Weights of a small GPT-style language model, trained from scratch on English Wikipedia: 2 heads of 64, attention and MLP in parallel.
MLP neurons of a small language model. Each row is named by its layer, matrix (down: output weights) and neuron, and shows model dimensions 0-63. Each number is 128 + 32 x the weight over its row's rms, rounded and kept within 0 to 255.
After each neuron's rows, "raises" lists the tokens whose logits its output raises most directly, leaving later layers aside.

L6.down265 [168 176 112 124 159 128 118 123 131 133  90 146 105 155 132 178  67  62 112  77 116  89 172 114 159 121  89 117 144  88 170 164 202 107 135  99 141 102 224 136 128 114 170 164 137 122 168 121 137 105  81  81 106 161 159  87 134  73 112 131 187 132 120 113]
raises: "\n", "==", "====", "===", "==Early"

L3.down123 [ 94 114  97  88 184 155 128 111  81  81  85 113  19 152 138  96 172 129 142 195 105 123 106 129 153 131 145 103 180 143 131 156 143 127  86 141 141 152 149 112 130 103 116 159 105 115 162 143 137 124  97 114 156 129 101 134  93 129 136 103 118 118 154  97]
raises: " (DST):", " also==", " zone:", "ities.", "mosp"

L4.down322 [ 99 115  77 109 157 124 122 130  96 102  95  93   0 149 153 123 209 114 126 174 131 141 102 133 163 127 118 110 158 147 173 157 134 125 104 135 150 136 149 116 154 115 136 144 117  92 143 123 129 119 107 125 173  98 127 126 114 144 115  90 136 123 165 101]
raises: " (DST):", " zone:", "\")", "abeth", " ft)"

L6.down34 [116 111 114 109 145 124 105 120 110 122 123 112   0 148 108 129 198 110 130 120 147 128 106 146 135 124 115 108 164 125 178 123 131 123 134 131 125 169 129 126 111 114  97 118 129 123 151 123 146 127 123 152 144 142 129 144 143 139 111 123 147 129 131 128]
raises: " (DST):", "\")", " (°F)", " Records.", " zone:"

L8.down166 [159 121 157 106 117 151 161 186 105 151 105  80 115 145 125 163 126 105 137 107 136 142 118 122 110 186 132 142 148  98  95 112  53 159 140  99 106  84  70 125 146 180 184 110 128 135 113 114  86 135 152 172 152  53  94 170 110  78 128 156 120 106  86 138]
raises: "s.", "s;", "s,", "s'", "s.\""

L4.down512 [124 112  90 138 185 126 106 121  96 121 103 112   0 159 149 124 192 104 135 158 114 138  91 140 162 137 130 120 164 133 167 150 128 144 112 132 134 151 156  88 151 101 122 148 143 100 165 132 131 143 111 143 188 112 124 106 141 144 121 105 137 109 153 125]
raises: " (DST):", "Species", " Succeeded", " zone:", "abeth"

L4.down636 [128 198 119 151 128 133 137 105 174 110 126 187 122  98 102 155 162 172 129 171 150 120  82 189 105 129 137 124 115  98 118  99 118 140 101 100 138 192 152 135 153 188 137 125 101 128 115  75 159 164  89 139  50 146 168  97 168  80 136 159  94 111 144 130]
raises: " also==", "een", "e", "o", "e,"

L4.down67 [ 97 119  84 113 188 133 115 112 110  72  99 129   0 137 166 100 189  92 137 196 134 126  96  95 163 126 126 122 168 139 156 173 145 121 103 132 131 140 153 110 156  97 140 151 120  95 147 117 152 132 101 118 152  93 127 111 110 146 123 119 141 103 159 111]
raises: " zone:", " (DST):", "abeth", "Species", "ction."

L4.down639 [127 125  92 112 172 127 115 115  97  90 103 108   0 139 155 120 190  89 153 141 116  92 100 116 152 132 128 116 175 144 156 145 133 124 113 112 134 122 158  93 156  98 145 153 137 140 165 131 148 128 104 156 164 119 117 122 118 137 132 103 134 108 147 120]
raises: " (DST):", "Species", " zone:", " Succeeded", " Aviv"

L6.down532 [162 179 117 152 111 116 158  97 166 125  77 158  42 119 133 151 105 127 137 135 114 133 158 123 156 152 128  94 144 137 115 167 110 162  87 118 160  57 139 141 110 145 155 128 134 193 144  97 121 119  81 117 109 146 119  44 138 109 110 104 100 167 123 137]
raises: "an.", "ar.", "at,", "ants.", "ats"

L6.down652 [105 125 123 150 134 116 115 142 114 144 105  82 123 157 119 145  99 168  92 165 127 109 113 123 157 128 154 161 115 110  72 135  84  98  93 149 141 174 142 146  93 112 123 148  72 152 121 107 140  87 136 122 103 126  69 134 157 159 120 162 125 125 188  88]
raises: "les", "le.", "les.", "le", "les,"

L4.down568 [ 69 122  84 120 173 122 127 126 102  96  85 114   0 141 152 100 196  85 132 176 119 123 117 117 148 112 127 106 182 132 158 173 158 129  80 123 130 130 153 105 148 104 148 156 129 105 140 120 150 142 109 122 176 112 124 133 102 147 111  88 136 121 164 111]
raises: " (DST):", " zone:", "\")", "Species", "ction."

L4.down118 [128 146 138 133 148 176 159 157 131  79 157 144  94 144 127 127 100  78  98 144 117 123 131 120 115 167 142  99 127  71 109 115 168 145  88 171 147 171 113 140 121 115 132  96  56 106 131  91 136 184 114  46 110 142 105 116 116 157  62 139  97 121 176 146]
raises: "eller", "ed:", "ential", "entially", "asy"

L6.down979 [150 162 110 150 100 109 103 146  95 120 169  84 155 121 187 154  93 148 172  94 133 147 145 151 131 134  89 111 159 125  94 147 117 122 114 136 112 149 128 158 158 132 173 182 170 117 138 167 117 103 121 129 147 144 145 180 113 174 166 167 158 141 142 144]
raises: "er", "er,", "er)", "ario", "com"

L3.down495 [ 94 103  88  97 157 102 138 122  77  80 110  94   0 159 156 117 200 127 149 160 131 115 116 133 157 114 140 118 166 137 148 136 142 129  92 142 151 137 162 122 142 114 125 127 103 108 139 143 155 124 108 120 175 113 108 140 121 150 115 116 129 117 158 122]
raises: " (DST):", " zone:", " also==", " Succeeded", "abeth"

L4.down974 [181 145 103 163 194  74 138 142  71 123 170 122 128 157  73 127  99 154 110 125 140  53 135  74  78 140 123 103 117 115 119 130  76 127 165 109 160 152  67 146 152 189 115 124 153 126 115 133 121 150 147 163 163 156 122 144 175 139 146 125 121 192 151 113]
raises: "les", "led", "le,", "le", "ings."

L8.down199 [123  59  85  87 162 147 129 125 121 108  73  81 101 201 144 127 128 135  59 129 123 126 145 150 148 146 136 154 149 117 149 151 105  95 170 151 142 138 137 102  92 116 131  80 135 173 142 136  88 141 106  77  87 132 139 121 162 118 110 128 134 133 117 127]
raises: "ional", "Species", "ury", " the", "iate"

L3.down520 [146 112  88 110 184 128 118 121 124  96  80 109   4 158 168  97 174  94 133 146 128 111 104 144 160 154 148 115 169 120 122 120 144 119 103 141 133 150 175 106 147 124 129 137  99 143 140 132 139 114  88 102 144 130 121 115 139 142 148  99 161 128 135 105]
raises: " zone:", " (DST):", " Succeeded", "Species", " Aviv"

L4.down334 [ 95 115  68 127 174 114 113 141  89 124 102 104   0 145 154 129 176  92 146 156 133 115  96 131 163 144 124 134 175 151 165 151 121 143  98 151 136 148 154 106 142 106 130 159 118 110 169 111 148 126 116 129 189 128 132 130 137 157 109 117 143 102 141 102]
raises: " (DST):", " zone:", " Succeeded", "abeth", "leyball"

L4.down408 [148 123  95 184 194 133 162 107 154 127  82 125 145  88 118  69 137 109  94 135 144 158 128 146 128 174 120 128 175 139 156 164  91  99 141 123 151 103  90 180  70 174 164 111  92 206 162  49  86 148 108  81 118 170  91 135 128  97 101 129 147 163  52 111]
raises: "ric", "ions", "urn", "rie", "ful"

L4.down137 [108 124  92 113 170 130 114 126 112 104  88 121   0 135 129 113 171 109 130 174 103 146 115 118 168 125 150 104 178 136 138 153 138 132 105 124 137 155 143 115 152 116 126 141 135 131 156 134 136 127  95 106 139 104 120 118 108 133 112  91 136 113 149 104]
raises: " (DST):", " zone:", "abeth", "ology==", "mosp"

L3.down314 [103  95  84 100 143 107 118 103 103  89 111  90   0 161 156 120 183 102 139 148 129 106  90 132 173 155 139 106 164 120 145 139 127 124  95 140 139 116 161 124 143 111 115 150  89 121 169 123 143 157 101 131 163  97 110 111 133 136 148 115 128 129 163 125]
raises: " (DST):", " Aviv", "abeth", " also==", " Succeeded"

L6.down201 [171  99 152 136 122 137 129 117  91 176  89 114  88 119 127 173 174 107 130 161 126  90 159 149 128 105 109 103 140 115  88 118 123 106 167  92 137  53 104 113 128 133  92 156 176 122 127 144 112 155 184 132  77 172 129 129 167 205 135 114 124 185 110 167]
raises: "er", "erous", "er,", "er's", "er."

L6.down908 [121 111 105 125 102 155 117 152 137 134 120  84 125 155 104 144 197  91 163 116 186 118 197 131 111 139 117  55 146  88 150 134  84 102 115  86  99 133  74 117 156 139 122 132 101 103 112 153  77 142  97 157  96 171 160 101 165 116 157 129  97  98 120 144]
raises: "),", ").", ")", ");", "8),"

L4.down45 [ 77 133  67 169 138 141 173 173 166 189 172 128 122  85 140 164 134 125 124 182 144 157 119 203 117 157 150  96 119  85 122 152 162 155 152 101 130 114 160 117 115 131  91 166 125 127  90 179 131 174 159  91 134 110 146 134 180 101 145 131 125  94 142 187]
raises: "u", "atory", "ation", "ational", "e."

L3.down202 [ 91 111 112  96 176 126 142  91  89  65  98 103   0 156 143 116 188  92 134 170 130 113 110 103 157 122 136 133 165 127 144 150 135 143 103 124 129 123 164 102 140 103 126 148 110 107 165 137 135 143 105 122 176 119 119 101 146 129 130 120 127 108 170 103]
raises: " (DST):", " zone:", " Succeeded", " Aviv", "ology=="

L6.down873 [140  68 156 133 133 128  94 140 147 170 144  97  15 132 157 176 101 115 151 168 151 148 152 135 104 158 128 127  90 157 126 129 154  91 173 117 105  77  98  89 131 146  94 142 121 123 112  66 110 164 117 183 109 139 203  23 166 119 141 168 138 103 136 124]
raises: "itled", "enced", "lected", "rich", "very"

L8.down700 [ 92 160 170 115 186 118 116 140 137 125 155 167  38 143 139 137  97 169 151  74 154 119 120 166 200 127  99 197  96 151 150 163 114 152 181 186 118 129 128 102 166 124 135 148 133 126 117 100 125 167 140 105 145 114 124 181 122 189 134 131 136 153 105 178]
raises: "ary", "y.", "ist,", "m.", "ist."

L6.down232 [158  81 151 109  96 118 151 119 130  89 125 128 145 199 136 101 158  85 156  95 141 114 157 147 121 141 134  95 136 123 142  33  79  89 141 121 146  30 121 170  89 135  92  56  93 126 103 141 158  80  78  67 113  95 127 123 183 128  62 165 108 120 125 126]
raises: "Species", "ively", "one,", " funds", "ones"

L8.down63 [160 112 158 108 151 201  74 115 110 125 145  92 117 167 134 177 100 158 171  89 134 123  92 162 105 142 180 126 109 114  99 120 160 174 122  44 154  92 121 114 103 129 157  80 183 110 102 134 162 148 132 108 105  81  84  95 138 128 117 120 122 205 101 133]
raises: "s", "s==", "es", "s===", "s\""

L4.down146 [ 95 125  88 143 181 118  99 127  95 116 106 108   0 145 145 106 197 107 126 154 140 130  98 135 171 137 138 123 142 154 169 146 131 124 113 123 146 109 161 111 133 105 126 151 115 111 163 129 129 124 115 120 165 107 129 110 116 151 118  89 132 116 149 118]
raises: " (DST):", " zone:", "Species", "abeth", "cular"

L4.down176 [113 121  83 134 176 127 107 132  95 120  97 109   0 149 153 115 200 101 132 149 124 116 112 111 151 131 119 119 149 135 176 153 138 118 124 125 156 111 166 118 143  94 136 159 129 111 159 121 124 126 112 130 142 108 130 125 118 127 109  98 137 110 157 127]
raises: " (DST):", " zone:", "abeth", "Species", " Aviv"

L6.down104 [124 108 121 119 153 114 104 113 122 102 119  89   0 130 141 136 202 140 130 114 106 125 106 113 145 129 132 123 123 142 163 118 125 112 144 122 151 210 131 119 127  88 101 142 127 125 136 120 127 133 115 159 146 110 122 112 149 158  99 117 132 106 122 133]
raises: " (DST):", " zone:", "Species", "abeth", " status:"

L4.down971 [143 113  83 121 162 128 112 129  95 107  98 122   0 146 147 118 195 101 118 175 129 123  90 140 185 135 143 119 175 157 174 159 134 114  92 137 129 172 153 107 140 106 143 153 139 119 166 126 145 124  95 136 154 107 141 123 114 142  97 132 125 116 158 107]
raises: " (DST):", " zone:", "abeth", "Species", " also=="

L4.down508 [113 112  85 125 164 123 109 127 126  84 106 118   0 150 154 106 194 101 120 201 131 132 108 110 163 136 119 126 162 143 143 167 131 111 108 134 136 149 151 114 154 111 130 151 145  97 168 109 142 128  96 129 166 117 142 120 100 154 112 119 128 109 162  91]
raises: " (DST):", " zone:", "abeth", " Succeeded", "Species"

L6.down534 [119 207 153 168 138 139 154 158 118 152  99 166 121 104 108 145  57 129  66 154 132 116 144 149  80 146 144 127 147  79 148 174 117 133 136  94 165 170 129 162  88 119  98 126 127 115 138 142 137 122 110  93 135 127 143 116 182  97 135 135 169  94  95 144]
raises: "===", "==", "Species", "):", "ities."

L4.down835 [ 78 118 128 139 173 179 129 136 109 165 105 200 112 118  87 185  96 114 119 169 128 128 167 114 114 116 139 132  92 159 147  40 176 129 116 140 210  73 143 144  93 112 133 192 115 168 137 150 153 111 118 135 127 103 185  99 121 143  98  95 120 164 170 161]
raises: "ion.", "an.", "ones", "ance.", " War."

L3.down798 [128 109 100 137 183 100 111  97 118  90  84 147  32 108 111  99 179  78 129 162 152 123 108 123 185 124 122 141 182 131 157 139 167 138 116 133 131 137 189  96 136 149 164  91 148 123 169 120 171 106  84 140 129  98 150 137 157 128 131 109 109  94 164 114]
raises: " (DST):", " zone:", " code:", "ebruary", " also=="

L3.down691 [108 148 137 153 176 141 198 182  79 181 116 143 167  99 244 171  97 125  71 129  76 117 127  99 139  59  76 116 169 100  95 164 132  92 131 101 177 134 169 130 158  78 109 117  91 130 137  92 117  99 130  89  67 139 163  69  83 185  91 111 198 154 161 121]
raises: "Species", "ly,", "ly.", " than", "re"

L6.down626 [ 92 162 106 180 156 108 109 190 132 145  87  93  80 184  73 129  62 115 150 150 157 101 167 139 128 151 164 157 105  97 113 176 133 177 104  92 137  45  94  91 121 126 147  82 107 110 178 142  92 195 131  83 183 108  73 111 130  91  77 117 169 199 128 185]
raises: "al.", "ing,", "s.", "al,", "s,"

L4.down306 [ 92 110  87 124 161 138 119 133  82 103  92 101   0 126 153 104 203 100 139 162 120 128 103 123 156 136 131 112 156 131 170 130 143 136  96 138 131 152 144 116 149 118 132 153 122  96 164 118 137 132 108 129 173 107 129 124 116 149 115 103 133 111 144 118]
raises: " (DST):", " zone:", "ction.", "\")", "mosp"

L6.down493 [103 196 164 148 113 134 114 172 116 151 130 112  68 177 127 150 115 187 134 141  96  99 170 161  93 148 135 122 152 128  96 110 112 162 150 106 105 136 166  93 114 154  95  63 104 148 135 139 112  86 115 137 140 126 185 105 125 104  91  84  98 119 152 196]
raises: "ing", "ed", "e,", "ing:", "ed."

L6.down326 [102 104 105 112 151 121  99 115 130 133 115 123   0 139 127 123 178 113 124 116 134 145 113 116 153 120 127 105 152 129 177 130 132 116 119 120 135 191 132 135 120 111 131 126 114 135 167 119 132 124 118 150 150  82 121 142 144 165 100 121 133 121 134 118]
raises: " (DST):", "abeth", " zone:", "mosp", "\")"

L4.down532 [111 105  88 116 169 123 113 133 132  98  86 111   0 141 166 108 196 107 138 169 115 131  96 139 174 146 129 121 158 142 147 133 127 125 115 144 137 168 144 132 125 113 136 144 122 128 160 118 147 133 110 121 170 100 138 131 123 143 110 118 130 103 157 112]
raises: " (DST):", " zone:", "abeth", " Succeeded", "Species"

L4.down1004 [163 124 116 161 187  92 122 151 109 117 120 155 128 102  57 159 170 200 140 157 154  97 139 149 156 166  92 107 133 109 177 132 201 140 153 154 104 132 146 121 130 145 132 115 137 134 105 181 114 144  72 120 112 169 162 142 157 151 116 124 134 146 142 148]
raises: "ational", "ative", "orial", "ional", "ied"

L6.down333 [158  93 135 121 130 131 115 135  93 158  86  35  99 125  74 159 106 165 152  87 142  90 185 152  89 157 178 108 119 154 104 127  98 102 144 160 113 123  97 147 112 119 108 177 123 142  78 132 122 102 115 146  96 145 216 145 145 122 136 112 126 139 110 184]
raises: "ient", "er", "er's", "era", "ers"

L4.down889 [ 82 127  80 122 170 145 128 135 105 102  95 110   0 121 139 108 197  95 106 175 134 128  96 142 172 105 115 108 172 135 166 178 135 130  89 128 125 120 147  94 159 111 158 158 137 114 152 125 143 137 112 130 172  99 125 108 110 150 112  95 129 111 164 121]
raises: " (DST):", " zone:", "ction.", "Species", "abeth"

L3.down428 [124  98 158 119 118 123 132 157 179 162 127 131  88 136 134 127 113  94 175 117 101  86 108 177  70 119 151 101 162 130 124 143 105 101 111 132 139 214  98 133 140  90 129 103  69 168 161 105 197 199 171  91 121  87  85 150 174 119 115 116 173 201 162 105]
raises: "ius", "io", "oma", "iment", "ium"

L4.down846 [ 68 162  82 115 145 110 123  88 117 133 121 160  56 141 129 113 170 173 137 150 119 125 132 188 153 140 134 128 166 197 158 179 114 124  99 173  57 156 116  85 104 144 109 125 116 110 185 164 144 148 115  95 148 126 154 144 136 132  77 107 174 101 150  92]
raises: " (DST):", ").", "s)", "–199", "ity:"

L4.down52 [110 118  95 135 161 124 111 110 106 101  81 109   0 131 154 120 203 108 123 181 114 119 104 137 171 131 138 123 168 141 166 145 143 138 115 129 127 147 144 114 161 102 146 157 141 108 148 127 146 133 102 121 171 118 123 120 114 139 113  99 147 124 168 112]
raises: " (DST):", " zone:", "abeth", "\")", "Species"

L4.down105 [ 63 165  65 113 106 164 135 157 137 107 124 110 138 108  99 113 100 148 119 132 154 161 129 231 147 100 112 134 104 125 105 154 135 187 145 147 121 130 193 110 110 124 149 178 136 102 136 108 133 136 159  91 159 157 131  80 145  99  56 114  40 156 180 149]
raises: "e", "e's", "ality", "een", "edy"

L8.down729 [117  80 124 114 152 115  67 127 124 136  93 124 105 139 128  75 161  92 125 164 151 120 103  97 185 113  97 141 175 148 123 170 110 147 122 135 161  92 169 124 152  96  91 154 125 125 129 122 123 131 139 154 122  97 169 143 157 178 142 148 155 133  60 107]
raises: " (DST):", "Review", "abeth", " example,", " Succeeded"

L4.down891 [114  86 159 113 177 124 150 118 181 103 133 105 169 143 155  86 148  88 132 140 182  82  80 182 117  81 126 128 103 111 187 146  97 178 195 137  81 104 134 106  93 117  91 182 138 162  92  74 122 180 168 123 134 105 180 158 166 136  91  97 170 123 129 107]
raises: "cess", "ity:", "ities", "ity.", "claim"

L4.down725 [125 130 129 126 100 135 175 174 171  81 184 131 130 108  70 161 184 168  63 118  56 185 127 109 131 112 119 135 143 146 113 132 169 150 130 103 156  69  92 132  83 114 104 147 160  93 157 200 129 147 133 176 123 101  89 168  97 107 150 127 139 125 105 144]
raises: "s\"", "s,", "s)", "s.\"", "s'"

L3.down965 [112 111  99 119 155 109 124 122  61  68  95  87  14 180 130 101 182 114 147 146 125 108 120 103 166 104 159 133 184 124 122 127 141 120 104 145 168 149 159 140 123 107 140 118  84 105 158 145 149 104 125 137 151  90 104 134 115 141 135 122 137 118 179 125]
raises: " also==", " (DST):", " Aviv", " zone:", "mosp"

L4.down270 [ 78 129  81 121 161 126 122 107 105 115  99  83   0 149 148 109 211  99 122 182 120 126  99 117 173 114 109 117 159 134 147 169 133 120  97 132 139 129 156 112 140 102 145 162 126 110 159 118 144 146 123 135 198 102 138 107 129 154 108  87 120 115 167 111]
raises: " (DST):", "Species", " zone:", " Succeeded", "ction."

L4.down552 [124 133  95 169 138 103 102 120 116 109 103 172 113 183 119  91 108 145 111 124 104 166 108 156 195  79 120 122 156 155  98 150 147  50 151 147  94  54 103 171 131 134 111  76 151 101 157 128 130 133  75 144 128  97  79 152 106 101 117 159 116 127 190 145]
raises: "s.\"", "wards", "come", "ence", "s\""

L6.down260 [127 124 128 192 105 161 126 173 116 109  42 125 123 176 144 106  74 108 115 150 138  91 105 154 109 115 172 120 182  99 149 143 144 123 124 113 168 159  91 157  65 136  86 127 119 139 155 109 119 131 135  78 135 123 137 125 142  75  94 131 145  76 121 121]
raises: "===", "Species", "s===", "====", "ances"

L3.down236 [122 138 143 172 152 111 109 129 129 170 120 138 117 154 124 106 144  87 185  99 135 116  81 118 121 110 104 176  86 142 159  79 103 107 135 145 117 178  70  82 123 125 131 134 165 110 110 173 127 186 183 178  47 169 192 106 158 154  66 115 120 118 125 126]
raises: "come", "na", "fully", "zy", "anced"

L8.down517 [163 187 145 166 118 122 179 104 159 146 133 143 167 162 159 131 118 119  85  85 128 111 148 126 142 144 150 139  81  87 135 128  21 139 220 131 177 148 166  70 102 107 173 111 177 144  89 112 117 108  99 119 143  62 120 100 117 140 150 122 127 125 127  92]
raises: " its", " a", " numerous", " his", " it."

L4.down312 [113 141  78 130 165 108 117 137 103 114  87 103   0 161 157 127 201 114 124 155 130 123 103 147 168 131 127 117 178 132 173 137 121 121 101 129 172 137 149 125 136 111 145 136 124 129 167 125 135 134  97 136 174  96 160 132 128 145 107 139 137 106 143 128]
raises: " (DST):", "Species", " zone:", " Succeeded", " ft)"

L4.down160 [197 146 184 162 138 143  74 121 113 149 150  82  95 182 143 116 145 134 145  89 131 146  68 148 172  95  88 220 127 132 148 144 135 158 139 165 130 119 134 104 117 171 153 160 137 123 150 102 100 110  85 167 112 119  99 105 110 141  92 115 107 116  79  70]
raises: "land,", "ful", "fully", "day", "come"

L3.down44 [161 145 193 129 116 131 169 136 114 126  78 124 123 165 170 100 120 172 151 123 133  56 146 126  81 174 140 125 137  95 117 118 143 106 115 115 127 162 155 113 184 165 171 109 115  75 149  88 135 128 170 165  99 124 153 159 114 161 118  93 107 103 157  68]
raises: " have", "pped", " promote", " include", " become"

L4.down549 [ 85 127  67 139 182 124 112 133  98 122  91 122   0 133 150 104 185 125 113 160 129 140 122 129 157 130 130 119 150 147 165 146 145 130  93 129 162 133 154 115 141  95 127 135 134  90 164 137 133 129 134 121 154 116 133 136  83 139 111 101 121 119 149 103]
raises: " (DST):", " zone:", "\")", "Species", "mosp"

L8.down302 [128 165 134 136 110 214 106 158 123 100  92 143 134 147 140 130  86 121 102  87 143 120 152 171 141 109 120  92 181  91 102 115  83 145 185  72 187 188 177  91 121 113 108 117 121 180 173 147 172 136  95  64 122 113 163 125 193 103 157 190 126  88 127  68]
raises: "ure,", "ure.", "ures.", " also==", "ures,"

L6.down365 [ 77 107  99 109 156 107 124 111 127 129 115  98   0 142 187 138 183 119 120 144 143 142 102 118 145 103 127 106 162 125 171 135 139 123 143 141 175 215 122 113 150 104 105 143 113 135 132 120 129 132 120 136 134 101 127 157 122 145 111 102 150  98 119 142]
raises: " (DST):", "abeth", " ft)", " km^{2})", " zone:"

L6.down204 [115 103 105 146  45 136 124 169 138 163 134  62 101 182 102 159 139 137 161 174 145 100 157 155 163 100 112 115 106  71 178 123  83 105 120 166 110 136  80 143 156 141 172 123 149 101 117 138 102 110 180 110  90 146 139 117 155  89 136 126  90 121 127 153]
raises: "a)", ")", ");", "an)", "):"

L4.down143 [ 96 107  89 122 170 123 102 110  97  89 104 122   0 132 138 116 189 108 110 187 126 140 106 127 175 130 113 116 158 142 149 153 135 130 111 132 135 143 146 108 148 103 126 149 129  91 163 119 135 144 122 132 161 104 133  93 105 143 120 116 125 111 174 102]
raises: " (DST):", " zone:", "abeth", "Review", " Records."

L8.down1015 [ 98 159 167 188 116 107  98 191 111 146 125  81 156  51 202 120 106 124 101 124 172 132 125 139 191 131 170 121  83 118 147 116  87 117 144 151 103 201 123 130 105 166 161 102 176 135 138 100 122 131 126  92 109  91 109 158 130 168 130 130 106 138 112 180]
raises: "al,", "al", "alt", "ist", "ism"

L8.down0 [116  98 172 117 136 142 151  87 191 101 159  94  89 133 175 104 137 192  64 103 101 164 131 161 159 117 119 150 122 144 158  89  63 113 168  97 174 152 143  91 104  65 107  90 143 122  51  98 134 183 111 125 143  85  70  76 145 109  92 142  82  96 151 147]
raises: " by:", " its", " something", " \"a", " Released:"

L6.down50 [111 127 137 134 149 190 135 133  93 131 120 132 180  75 110 165 125 123 105 122  84 131 152  94 145 116 186  92  91 191 172 157 130 102  67  60 140  90 222 142 101 131 113  94  69 122  92 114 210 166 155 128 137 101 148  48 145 117 128 122 145 125 193 116]
raises: "ly", "ly.", "ly,", "ody", "iaz"

L4.down804 [105 102 135 143 150 112 121 156 106 137 118 113 131 109 130 141 158 154 149  84 101  90 164 114 168 116 143 105 140 169  83 159 164 157 118 121 150 135 108 121 102 172 160  89 141 114 166  68 109  91  63  90 210 110  92  72 160 130 164 104  80 128  93 172]
raises: "ly,", "ly.", "go", "land,", "ize"

L8.down256 [102 133  85 118 130 180 135 125 106 146 106 121 192 145  78 157  76 140 130 151 141  83 172 151 180 139  54 134 170 129  73 107  81 133 146 118 150 142 121  91 184 158 224  88 111 158 132  90 149 156  69 131 163 145 151 127  78 138 132  91 120 172 101  72]
raises: "ty", "ks", "ry,", "es.", "m."

L8.down994 [115 134 158 126  89 132 197  91 141  74  86 104 111 206 110 118 125  95 167 129  74  96 141  98  94 146 126 125 156 126 121 144 129 123 170 138 134 138 130 102 201 160 149 113 138 125  74 144 114 131 104 113 148 182 177 169 157 168 118 116 120  99 115 123]
raises: " are", " were", " include", " have", " include:"

L4.down325 [128 117 114 153 118 167 117  61 109  97 158  66 159  68 123 162 114 132 117 108 129 150 168  95 166 152 133 141 103 127 115 107  40 122 137 125 138 110 158 130  93 154 157 149   3 165 106 145  91 126 174 133 112 133 124 129 140 120 121 154 107 148  72 110]
raises: "rap", "les", "les,", "le,", "led"

L4.down159 [131 104 133 122 157 101 113 204 142 158 138 103 181  71  95 116 107  95  86 131 104 108 134 165 133 126 159 171 131 109 143 108  54 109 101 180  93 170 125 148  94 154 140 132 126 131 147 102 158 187 163 128 121 135  58 121 151  92 158 120 123 146 139 150]
raises: "ment", "ject", "t", "erg", "ler,"

L4.down330 [ 81 163  75 133 117 116 131 102 143  97 154 108  53 152  87 113 159 135 175 193  96 118 165 160 108 111 161  30  76  79 133 141  93 150 150 137 157 109  81 120 151 160 117  42 147 140 169 194 123 115 176 160  88  98 164 136 114  89 136 164 166 152  97  82]
raises: "rd", "earances", "adem", "le,", "ics=="

L4.down358 [116 115 103 124 178 129 126 110 106 101 100  98   0 135 136 116 181 100 112 156 135 142  98 144 174 125 128 131 153 140 157 154 125 129 116 128 136 150 155 116 155 107 122 145 121 107 160 109 129 136 125 157 155 104 129  97 125 136 119  91 125 120 151 123]
raises: " (DST):", "abeth", " zone:", "Species", " Succeeded"

L8.down796 [141 121 138 182 155 208 186 132 145 115  93 151  95 135 137 143 137 152  98 181 107 121 145 132 199 145 150 165 125 104  90 184 139  67  94 106 161 183 153 124 185  73 182 145 151 138 152 131 146 145  91 124 151 160 158  77 124 178 153 137 108 167 121 118]
raises: " Succeeded", "day", "Species", "The", "==Results=="

L3.down322 [140 143  79 125 173 121 133 134  96  99  88  75  51 135 140 102 177  87 114  85 158 113 105 154 153 140 119 133 148 114  95 113 115 152 112  91 119 157 160 127 106 105 130 127 128 113 209 137 151 128 128 133 196  73 108 120 133  94 140 106 111 100 123 115]
raises: " (DST):", "ures.", "s==", " also==", "leyball"